Part of a small language model's weights.
Size: 15 layers, width 448, 5 heads of 64 (1 for keys and values), MLP 1216 SwiGLU, vocabulary 2858, 32.3M parameters.
Architecture: RMSNorm before each block, no biases in attention or MLP.
Training: a variant of Adam for these matrices, 671M tokens, 4675 steps.
MLP neurons of a small language model. Each row is named by its layer, matrix (gate and up: input weights) and neuron, and shows model dimensions 0-255. Each number is 500 + 25 x the weight over its row's rms, rounded and kept within 0 to 999. Numbers have three digits each. A neuron's up and down rows have the sign that makes its largest values positive.
Before each neuron's rows, "fires on" lists the tokens most often at its 100 highest values on Wikipedia text that the model never trained on. A number after a token or word is its count.

fires on: " where" 41, " le" 22, " to" 8, "." 8, "r" 4
L6.gate8:499512538518517521494488485539478500513479502473510463459489484475500504523492548461518535508504488493488459485527491535528528498484463476458503479482510507458485501521506494505464504512487483510526532526523476482542482508510499511541501504505549502531494475472495489522519460492502517511488466484500490485499507518564516477448478482502501479531508504489538550528517516510558530525498519494493485533521501465489485441540489508490509481487481480501497518459496501534488510490489473530531483494447492501546484556468503508471474450534500477544463519522540527458538478517496521509458470511504471487490460550531435514531465500502529500478475557507465485520474533526459593490566454468516516482529545510521460503516515513521483439470510526543469505487475487517435516484460517
L6.up8:488481518491523479515520483482495474513459466479556448487489464511556514483503494474493516498492478510466528496517476521539486520477458496499471500519496472518536507498520516481512561516503494508566510478484460494540493506507524522487504483525530494521529526509456491501501460479497466470523521517469505500518518487504519480496473510539485520471463480488514496511497465515492472466507516487490467501486527513465517537474488546493479485548507550464492529546486493501522498510524513456493536509516476502538494499476457497492516536469480483503509506515522551477494498514489508468517518479481463513494490500481493441473523484482507474498500527491466504517535496470511529483517504495512514533488499486483505522496497472466488472533516488504486528460442466529450505461533453

fires on: " to" 91, " in" 4
L8.gate219:555524519507507518507472506554467506495536496457501481517502469458508492528469527527559522537489489488458505514543468524491442545471491487483483521501462503500522520460489481474506508508485551518527497526506470498505469475541530529479504535507508489480511504502507489512502504493536476515488490500510445497515466523518471474453493494528491530519501490508524524517504544551490501503493514454508529509498471498434495478482509517535493507492532483518494533476528498504518459492468485499490528454450541454493469538520505513494470474515508484490502483479510532470488503471455521496453493464504489495493489546448485470588557515465465462509523537499512519486481491479498560535515507528520447517475487490505488462516530490511504477489543521515458512507444510539485492566512485
L8.up219:515515532492477499562450473522477513488498486521480454511437457468524525502485522515513454519510522433449510533528496524514487539495501523467526487592481505531529513492470503489458506493502515535553505543502496474524485505504489525533529523499479496473499471569503506530518483496541492484494535515513450517528491458484528482457460527527464509535495519522483516533515495497527451459511499490511507513550526477469484509473465511513463460456493479496501497479497511476517499469474491472491541464488522496494510548482495526484464484518531513490508530504482528482487495499479513473464487492493525499500554495448528500523509482525464447481498514472488532490512500453516533543497466494521503501502467486510483504511531493537462468540521541515517500502443501565509503533500493

fires on: "." 46, "S" 12, " &" 8, " of" 6, "-" 6, "," 5
L12.gate357:477526496507495534536463554520484498507465504485517519504515504534455484529515500488524475509494491516512478516535492522545483497485482511504506500513433492473491516458504500526489453550494496488494458488505457467486516450468489530461561493522486538475479483487519490534465498475509492510556552570440484514520480510521523465512496504481528538509490512577538538521490476487519497476542471491523497476557476508470460519496527509441529496546545554502496496474499479507492486476465511504506503480492481526519524497481497499507500460541494459478495528512521485494487502475517518488501499497489505522507500574530475473480524512511535500493519530455497529505467470531510542487484527464495512538528509495501520503560508502501526506492508488506504522513515488499503494559535531
L12.up357:477510558558498524474501554516498487540441491502501546526497511448477506517511527513504539524509459474477523556504461529479496493475508522502479508508466494486501498507428510529473484482481532484510465513482475530480499490548473502452506482524519495531473429500503471500497517483518528494508478508494506482555483492485479510496532505508509525484520510502473536490511474478509473526528494534471464462482509546509505483479485476463456457486480484490517534514545539498449463500525522536472493514521489510519509489497541539488533509478480460497470507508521462475507478489551450518530518522495499544438514512508477488516526500547516566500591510466480514488493497508504486486511467516490464487506492509508554465494491489496501502459499528527451528475491485529480509519508471

fires on: " on" 23, " of" 11, "S" 10, "200" 8, " On" 6, "e" 4
L12.gate223:512519465501496501508489488521482516503503510493509495485557507518509523527492487502514506500532481515489471493484465481493487534491540494465516522484489462484489504478519499529465474515474491528483519493483466515481510491482492470515530502476512507492501526501522457550482470476485519491506511520503488462466433555508504507534486462507486519518492483517524510546532494480529516541520518508515502475475477485455483450551508470546496529463504516534491493458565525530495495443542480523510521474522512489503519481496490490506504533545454506491464514523531468506497481503509505550510497453500476493491499499550444492483476505511515511517524557477441567487490468497461498500490493515489494510502481434511521460447482483508511490498477479531477510490465509468473520539448454
L12.up223:495516514483461491438468493510480486494490476487481509484523522496474508507493551503460441512477459473526470538541517518490550485499466496515475475546500479514522516511457492518468493464525525477501486481506481501527526514518509508505519544492501508535494460488502512535473488501478488551531484524526496532497486513518490456507494486549478465496490507522546534520537511533485445541472535527484459533532520471473475558556496488473469484545467511531498560544557467518499507485485517528523460508543496517514510552535482520494476521539541487491524513503497497473504487525488472492468544529481518478489509515501521485560482529526517460470516545489500479521479497472532496443500480477515501446466460505485545516501502477525485492459491546504491508512561487519494479539509471

fires on: "\n" 100
L4.gate104:514489467474492498501456501486473522484470492519500478540534488483498509497503513520514514542527505494478506487533452506480458529537505518506549500533480474530480515523545514533487510487498548542531490500459520512494478518541476543489462532463509515495524532499539508519487511523505459496439514468488485493534468485465473481446472466466467504508483477533562511481506488504479458467514476462524515520510519508474540457533520536464485519470495517498473450477456489504453526517530510472525537503474465456537536526470488516472528510523530505544489476487467473498461545518483494484514499496501473512494521524481534500527519502460472522517486530513513495506531487499498503501522474531510480514462510513489541482459467510475511479510513458516530537485468476498519462524509512
L4.up104:483474467460484486503443483484490543481445508523516464532501505479503491500488497507511507533525501498494502504529470482460450507521492515512519508530494473525475515522558535545499534492515530528530500503466516506501482503534483542507455515469513489506526538495539511523484505521502457493460526471482480499521454465462481483466471451485477513495492487550540500494497472519473455446526491477534506502491514500474544475523538526474497522486481510512487480474457494484472524512544520478506526514479464465533520522471478501483543522524535487544503487480490486504459511525483483468510479496483451504506515532506522501509517501465470514509476535525520497526525493508517490506515474540495487510454500494490546498455471504484506468510512451543530534478464474490524458525529543

fires on: " in" 23, " the" 16, " to" 14, " at" 12, " from" 5
L8.gate934:551505506501478516487499488530436460472503526494482506522512453511512457511475519523506476511522507462509443501503450507509496520500501527498485503516488491505420479490480512552463524507513534535515479562486484512481516495542526538488510531528484497471525538520480499548479497497529513524509522505516538529525515469502499500495515493511515496476531515502518508480511494507507499506507516456492493496538524529430475525539530505474479494456536492527471532482491471501479483495496477507471543477506531508509532510508504531462465481478501504492488531535456467437519501484486520483515458490551518535539464485501504501522462434515521505501530536484495491454480501519546506528514499520520536490504486466491496491501525441527515459493543486482522503439439502514494511544504493
L8.up934:502476457507485516521513527513523507493497477469513497507450500516514552495519518510495512503505467480489492485538483489506481485469467502506507458514477476527460526470474506562453550478498530506542502505472513467493500457493514551481511542517526498522513497496550538543523477539492520499519539475533496529520462496494479493474505465523477517512493495559528515503499490468522480468494550488516510497527491476511475546453494499486476515467497462520511512470516506488497463471501503514502534482502485494522484520503450519513544519496523463469522499469485506478506440484499526454462479481498511487502501496480502482572526539536492524506497524477506519483530507483493489506512507541503488501512506517483504492491505497511510466428513467479523478509470500550493476532475482

fires on: " ass" 18, "v" 17, "a" 15, "l" 9, " Ass" 7, " te" 7
L9.gate741:519502505508479551497509499527502501496481479516506486485518500516513515557474574509509577551546525534466528516507467500517508482451500482489500546519483513476496486501520496490522456509515551480463512508537500475502450504461525481516478451476523495547484510509519506466519457496496514495486499491436446493498510513482506492434480528505514540465473529518527537539503528496493449495543545531513522474474458498468483484559554516527498469487506480510446463466483529472524527488512521506504519486497470505515512507521476514493500525483533519521474483478485526473503528516539509458486507501515467515487522533508479511541487514500526509533524514467471485507490486465467486543527503554504490510530505507507495483533532475495504512485505487481479513494510495488457496488527497
L9.up741:511470529512508514489519494495527498485466527473557504498465535530481487482458496482442504470527543552520485532478497458531480429486454520475505501481517486482496498464493570495499503516501493492492515476485523464495487522510535497538539490479505525536493514492524509538462502509475527498505479530505519499456527515528514480517490472476493505501481494494469499505538510464531501497502559515481487491476497550536502491520452504497546476511508476503514496506484507493511519526540501512523515525476508512510523497496538456518473499506480544507489518525489463519489509524484459518499464494451521484533496515511485497471469487494425527492550528546491509482459510495514539505494467509536509504524519485485477495513514543488487568510450482489497507538511499484481499528494514

fires on: " most" 13, " any" 10, " only" 9, " New" 9, " some" 9, " all" 8
L12.gate195:499561497512501522480481529525494495511460530510484497530508502484473498513540516508529544503507503530527443500524481503479469503523523558514499492475464549492535553461487458516471478480534458455490488555500485485481498486511537488492491534543489521494523499468493516475539449481495477497553505462482483521518489524492459488476525489514535490506459483521505528491501517511482435512482500482542489485498505525504513486509524494476486532477461528487532493498512475503475483513498544482442485511476497489511517471479490489540496528503493486480520461543487482505464508527499539494478459439498470471485525542464461515498518503543496479495504516492478508564510466507523470492524517521514477468504481516485487477470500528498522462501504455494481493522517507486443515505502481
L12.up195:504506459484509492533472564545510494457493513521519465528499504487521492474467486566534571537479497504461499530507554535485523514485516525517501491513483508520505536512492478509497511491471466463516493482486528510495461498520505467481520503496515531466514495486501496505505480493496499451524466486528474494508530524479509536475538476572522477484476449487474482498536500529488455507503518517512506455525518505488475487479527497485477495532566463494487482507474485476526512529504489491506464489451474492511460502484512489468494528555528443473446492537504521504509470430470492511473524503526502513516505508508457524558526508514486483488521512456527533493479536551517488490518493480493503483509521470510505467488498443475486501499531525496520507456518520480504500453498482

fires on: " of" 29, "io" 7, "other" 7, "ir" 6, " other" 6, " The" 5
L3.gate997:482481473499475571475456511517467494472508508503469517503531490510522465511525524527501489516475495447493518471524506497459503492533505553495525514510488488519538492540529465525498480490506530487519476541534504453510496538463503494498529525532479478502471516552475476482525502485500511524513485486490499507536472508461510510505475507487492510464518434496428494513484497517509450494537481518528500486470481484532491456517540526460520468465476493521480466475493449515511524470473524526481461505540529531472512479513488488476468535523512451522465457520486495503504482506503503477491494426495483489463507548500474473497504539498521474508509521509486487480546509529491492492463489499511526485526498522514535452469487475496523526519522495494499552491495469472486495493464482
L3.up997:484413501513509526483455536516512494523525518525475465490475520511478497486522469520498477466498455525536553558513482483479489521560515514505503514489494495536576495504506492509495490495523469559478493514556510510505505465523515493484514467526468461533547468522500475479528497505535497534441503533556558527534504510483521527521512530526496509492490490531499489507493517515529463523499481522509519530525504513527506508482486509514506542495484485491499542502488542513554485504535470518530500492522450505491519502509528456473487509510491477485508496495460503498527509494529507517528481454514517480573488488534489520475507492488483474508530529488481501502465537495446482472505495475548537549489535463515523494511518496503487467519477501488505462494496499476473479491523521

fires on: " of" 23, " many" 8, " most" 7, "ost" 7, " several" 6, " some" 5
L12.gate495:548535491466512511487542521540516527479451532469503510540513474500475489513531484500569473495496473513498471531500542499461474484529559523504532535480500499447483582492489497556497539491501499495496511481473491500468490515458517479497468477523465493496489525525480481522526439475492497530510482477498508519492483527503481505509519525482504575559517472522464486494547533466503452482531506496471525518457505551491502515492516491516507494465459513498519526490513498520472529494515507530503524479509503516523489481512527518487540512529477485533536481545498472492514515521480508504486483521529473488501524530520487500500476543475517473507507507496530452531495526530481468522486502486480506497476462496458521441533483517500505470439490457498575508507500451496504479510497487
L12.up495:491483466500476482498494503516469499500518494471478490510513533521474531491491518494526541537524490463483476499502545506520452495491438512511512550476500497472453494502505488500492506457513525482511518486533514490468455508460463509451506501555538465493502520540465526515497510467524540501512488487482480506476494542503491458481456520513494527501578523489496469474547537494484464502483503500490527498510487490487491456489491516499479491485483529487512497515457505529489511513483517521491469481482517502541545497463482457492540538493498517495512508484498492491499505523507511483476559530544531514539465518500502496519478461528501515479514503457528510567501488515537458490473497494510428527503519476503516512470509515478485512525519505487504490484486479543470506475538469

fires on: "\n" 100
L4.gate488:523519480483481511517477462470497554507452504519495473540507487464500505490453532514486556529498523533534469556539448503508451481514521498492542538531494491471464517505520511561510535530496546516502478490474524524516490526530500535470460487450491518508497494484547520517467501504515482461467507478459494492530459480484485497472471487493481524499494492544544497460478496511512471468495485516533516538508518533455546465561530548473471525497517498487467462477472454491467497495502482499464543491482459468543519503498481510512550505528516468530528464483495472490476489524488468449518494525473476532496496522475513521505507470479464477496493520517483531510544467501512460488502439540539464503493505504471536494468472500492486476498544472523488519455476492521514472527541521
L4.up488:503485457479468503495469477467483535504466486518522472547492492462475502509471517506488496509486520514529483528521460524510478449526508527533520541526512474469455525508530515545551553529497544507503511486491524526518477488524457520492459497478507505483502503507533496524457528499518488470438530501447497503547474473476501478475473465483473526517486536548525479486501473518467461471503511483515518517522496529475543491524507539490487514488477537490491493484460488479492518543527511473491536508515469459540531527480499502518557492544489480541547462502487494499499489506478464469506483514505473510517498521482533497495480480458451506507488547536501513553526488503521481494479460535482490489459513491456516511485469504505519465475547472544529546461473489520533484492534519

fires on: " in" 35, " In" 14, "In" 9, "M" 5, " Cl" 4, "y" 4
L12.gate860:506525522518472519531454449528508465505464485489514535482475503461521457493500554473500500499501503533484498472552440540501536511453534504478536510462470474541522546517489468558512491447475558540531505519456489515498489443499464511514495512493496528518466486513494499498500483535573515483524498513484492510542473531506465509477511493494536490473512521519499522507508504534492468536524487482498482443520514503485459515483516484450478495493518526484475495473517497479470448518503496538515442492529455517526528491490532557478475481514519500505470473521497481480484466500524503476464456537489515511492452482544493508534498474512471489521555554489509540503481526496518474499489518512501458477493478508536542496523480461541542539523526529491507513489487522543519483487526523
L12.up860:491495511449496521503517486515517430479473514461473444535541485505548510485483497518487479476538504510471450532508483504498538491487524477504466475488537491554487530506476493543471520516531537515513515529518470498508503494493514517525502461479479476504467515535482503515509508518517503471530507489536513512497483467468482476478501486486490521477537538524539498497513487493537474488486476514513519501527505443511507486481471508514496481489466490493490522469503486439502512521478449476501517499548509552539540509495483509499484522563508512482527496483463486491525434516525471464459506518513515461493501463540524445505518480514496493521457511485480526502448503468503492508485523497502477500463519478487440514547526533533503539522505492478543493475476465542505514541524504